From a checkpoint of a small transformer trained on Wikipedia: 6 heads of 32 (2 for keys and values), untied embeddings.
MLP neurons of a small language model. Each row is named by its layer, matrix (gate and up: input weights; down: output weights) and neuron, and shows model dimensions 0-95. Each number is 500 + 25 x the weight over its row's rms, rounded and kept within 0 to 999. Numbers have three digits each. A neuron's up and down rows have the sign that makes its largest values positive.
After each neuron's rows, "raises" lists the tokens whose logits its output raises most directly, leaving later layers aside.

L8.gate28:511500521488545483478493502496462446506500510514519532473524512518487493467495487541482493510492492505427496534486528528485470550515516499496511506484505522428473492500479501517462473505492522518452527475506459484490494510513510497553496511495498519504481468410520500526483529528487480497
L8.up28:510473475472525485513481506507512506533493500472554492506528519502486472463499541492521528524514455545509450480508487505511519539500484455459557548493506475529507430504508504552497506503510488468477445478501472484478504509489496445498534497484497513480464525492498496453472480553519493502
L8.down28:503468503481549483467509500466466534507497462440573478467515499483536528491468497525513531525513487487522514478508446504529533466539477521508481505482480535502512466537514491501469510492462500513513482547496518505511521502435529502469529497521519475509492513523530495511494476468518490519
raises: "ive", "ious", "ical", "ation", "ed"

L8.gate455:525511507506491504473556478476509465485484497427503503479527445535525472477520495501511506494480511523479496515514528579503493533524493558459483500504523526463529515536540488485509526509527519514489501471569493503496470520554459523476495499460498491507478516490521486485488492521493493500
L8.up455:515512517525506531523537475490544476525502524486506479442537467506473463464515516503513529530531531505468508520536480504502534500511498480491484512486529489486482473501545543498501522499510512524497475508487501515454499504485508472501553540475496471510453493529529482513424546554508521500
L8.down455:506493516524527503484484473517481488574486510495523527545488532516474494517509525542492553509474494504509481527486481502481514523554479455500520501525520490492528472490462467531559484560488485544533462499499495507528523524472467475485505499483471514471481494480464495496468521505499524466
raises: "d", "ning", "ip", "ient", "ding"

L7.gate273:465489519504500501515503496492489484480446507490486549480532486523507493480472477509470529525474475492500494527479520537515522494505481550482537529500483519519528537532494514500494521544496505548514538498506452544479491494493491533464497489477479531483500466566520468502534495478527478506
L7.up273:485502519484479512531496491497481517488523523533480525519524486470494487470488484488556561512505526470512423473477484491532495468493513436506538487488526478499520473506545502507533500501486502498493480496485523510502524490456536490517563521467485504474482515468527533508513533482475505544
L7.down273:510539527506459527516517513535513471522490499486531498487491540514485488504486546448520481510516505483513453475488494505515534481480469493518556490491524476473501485464490519516501485537518500506539500471544537465487482461491486483482482499513488464521505489507478429495488497529529486542
raises: "aged", "age", "tory", "ate", "t"

L6.gate329:479521495438512535480495502484480514490488510520491476518536489464488463495471537524514495550492479492535472475499523496509499488475506538482464481501484539503499517515483470510461480519498517525508479525449482486466491495533467515467462489471524506533530469430538478476534497471494477494
L6.up329:487545493475486518509517516526482519474481475542459514544477450509497502528541513487524477465475499486519504485496530489509437515514521475500476504535514512527532539481473473486519501511507516467449534506499489510517500500543474490476449485520503500475521482482462518483521524512523521468
L6.down329:553530514495511549490527497428489466557525497478469482522518490501530514498530508501503495555556474480454485543505474501530532501473485434495442492495489483494491469521497511529501529493532471438487478499492510478477486488482526522507478497528494495518496495467505539496522472510515482496
raises: "time", "ley", "all", "day", "side"

L5.gate439:470526511466500508483456506502465520469456511518495499532552478488530534538493496496486482485450524516521503522491490501462503549552440492526532513496504495530500489533489497512492468508498533484513555502528509487535480518489478511505458503518485474456516525514504508501493520487509481523
L5.up439:492495507512502511490497520477477519542453482531527496489542525520546467516518464530497533482493507509491498489452505506471485477538448473560504530500505522506518479527472531526486508493517501534503504507489486538469488493498488526490442529548463474485514526522484521497490525481467508463
L5.down439:532537518513475501479556481513517499479550497482499475506490501478491511474497541515502497513492565492513451491465532577511511524497519490475503487512462504541486533505483505488530527507511463524525507478491473529474519543515494533532544518470460536481466519470540485461452482504476511489
raises: "n", "ological", "nal", "ology", "na"

L5.gate425:538509456539538539508475502486491521506485486478496487520554498495448500502493478488513481487466464515509514454474497477472514512506466500528478469483493493520524478509514521504533516488512495473536490524502478533483502511444504530498522486486485472514518503505494473526551517476475487492
L5.up425:499445473500499460529546496477499478507479528542511507505498474555511478505511499509449528484468509474542526508496547476526509477463481454532536553475485480512511517469470522527506506495457489458482512525519478499514508511506509525436473521528482499483511526498522543507520514497483526497
L5.down425:516531497508485558469478479518520501481469522516529513507520475516507477486475512493535530508513496502499517471456502501449465492531532477482468444482527503496525490518510486522525535455493505456539487475506494481497538497464530526527522453510519492533543502497526528512495494499479532500
raises: "]", "\"", "\",", "”", "}"

L6.gate363:488514508489489502443455463491451474469516492483464520536492506494531519514527493523495488518496534548468479545515514567489498526536439531511490477488541505507525502506521507519504511532519523500473497504528489492482461511563479529532491483488497535541525505534534503480529495507491456470
L6.up363:551462478499541503504532523488544488494487524503489497488511479500489517493509487481454439491459482504514551468504491490458529527478510510450498487506471505508490525523479482486510494467514526466517553503522495474527495514479489496492503480483489477474478475481444472519508509497536472538
L6.down363:504502504529527507521554516543509520475507495545541502515524490494485507497464518506516527473482515472557508479485478475507515479453565496473521573515457476507477513457524510488483486457507436505542476465456495482532519470490500510459506527511482476487497493483492526479497448461517541506
raises: "\n", "-", "C", " ", "|"

L7.gate421:528440488511519480511437502466515484509489518542494492536514510490464518526487457480441521526481475544502467519513526521444500512485475497549482445498495545464516504498489546505479512516496475470493552523498526484524487546506492496532515471487463472481508518482531502462512528505496464477
L7.up421:526508510538546473520496508496523488504491475544474511532497494520493541512464522505470550534442501500529525495469525520448493476478507488506487493514494513481468547508480533504492496495457479503515488518519528482482502494499503510507492542514514463491536452477519506489509534485464506509
L7.down421:505560483545474505521517499519512473460482507515508522480528476526481539502470509494472509529481501528485481520497545508487530467438468491516520515468465499515477504468496526519469497522545507514489520508509487522505457464509485510488486521509509472477464536512529459523469534518481523502
raises: "):", " indicate", ");", "█", ";"

L7.gate260:487503459522497497489489492456480514457448523488474473512477530525501490513465453482522468510498501520501480486525480549478515561475503506459490478569479487482495486516510496517503492474483510490518515493514497499571516506496482529533500487503490500466531491466490496455494529509524482520
L7.up260:501543490541484523490490445473497494496470526494492449525459546511503481507441513486536473480500481493481449471495487468535483515529518474524471468538519475495504478493509502514494527488545491506490480537524540517514516485457517477475527457536478500481490502541475465499514554502500507513
L7.down260:502496520495501487503488433510478469464525537472498538475508495491488514530502500482532493499505483516486519480500494474473496453480528511526532517485462500503495497519464531498497495496515499534548529477482510501464500512477523523474464482482480480479465454464498493485494504526530454546
raises: " which", " whom", "head", "final", "an"

L7.gate283:518478484479562524474473501496454465462474497493524529507512519511506523477486449517488483482510463525503475496487466512478495520526500534497532425507491463485504503512484495476500502527527536489485515511526468501502474563512449517534472486512507517496504507442487451521499499498493454484
L7.up283:538504512500512512499454535485514474495489518496514487495497524535479474461488465468452482468524488485468457470472497499534470514473519540488547492483463470508484486496525481452490508464520493482482524480521510486464517484505475528530523505523524526459488497486506463508472543492524497493
L7.down283:526492504461511534500455548496527527524523505522486504531506505544505534517496484455513502502525485521520540497479511498500519520502527500492524551489483484521492501479439503507492538488480475483511447497513508498496505497479462482494529503535494510534471466452537510500483479493524489475
raises: "ach", "le", "ch", "un", "a"

L6.gate340:480530517457473493478514511451477476439491491487496538497477486430523534477496477471488486457486490518530473512497491509516478538535459491508517505524542489473473498489510508509510438507542529484450528551501499494487508498500491521461502489455515511487475520477501444485490481481492488512
L6.up340:476494499471496470507527494510486472482504505510519491542495452453511522568495496514529498456495536491475485525516531511491488539503458513510526486538482519521517512493521466510519459532476468452515521496500496466553507479490481516495505478489491469468498564476486516508525496485492507500
L6.down340:461482459480474536523506481481512493529499518495507487525485486470514499502474482530545539525507452491481491470478489562480453511497475509499493491462508531493499496487549487456537519485503498433523483510495510493496530477516501494472492524477519469534487476498530548493501526526488518440
raises: "cu", "man", "s", "red", "mann"

L5.gate8:498458466525519507452537480482522516506498502492501476530482493536532509498526457494553477480514469517531472544538504539500483524496484500498493442501492519509528532527506487455481486496535479479484477489542515450476471507542525532526509450519454491519528497520464515493508478510521509537
L5.up8:491514459495514490501526437484488463528513505496510459479540481499516459478478522486526450515471494486490544483468514517516497501528510462504508464519525525466555482502497507481509515505511487530506511510536472484460525517507506551496482518453482486499484514503505480551502500514530521511
L5.down8:465546525531527510473482524509495538492477532524518464486448509557468501481572502501505465541484457520515445493534474463534486472501507531500492496487470525522509515485492503496464494491499535528465482506505519508469513487480514545506490523517527486523487492494526517512520541494528514508
raises: "org", "ira", "sses", "book", "hem"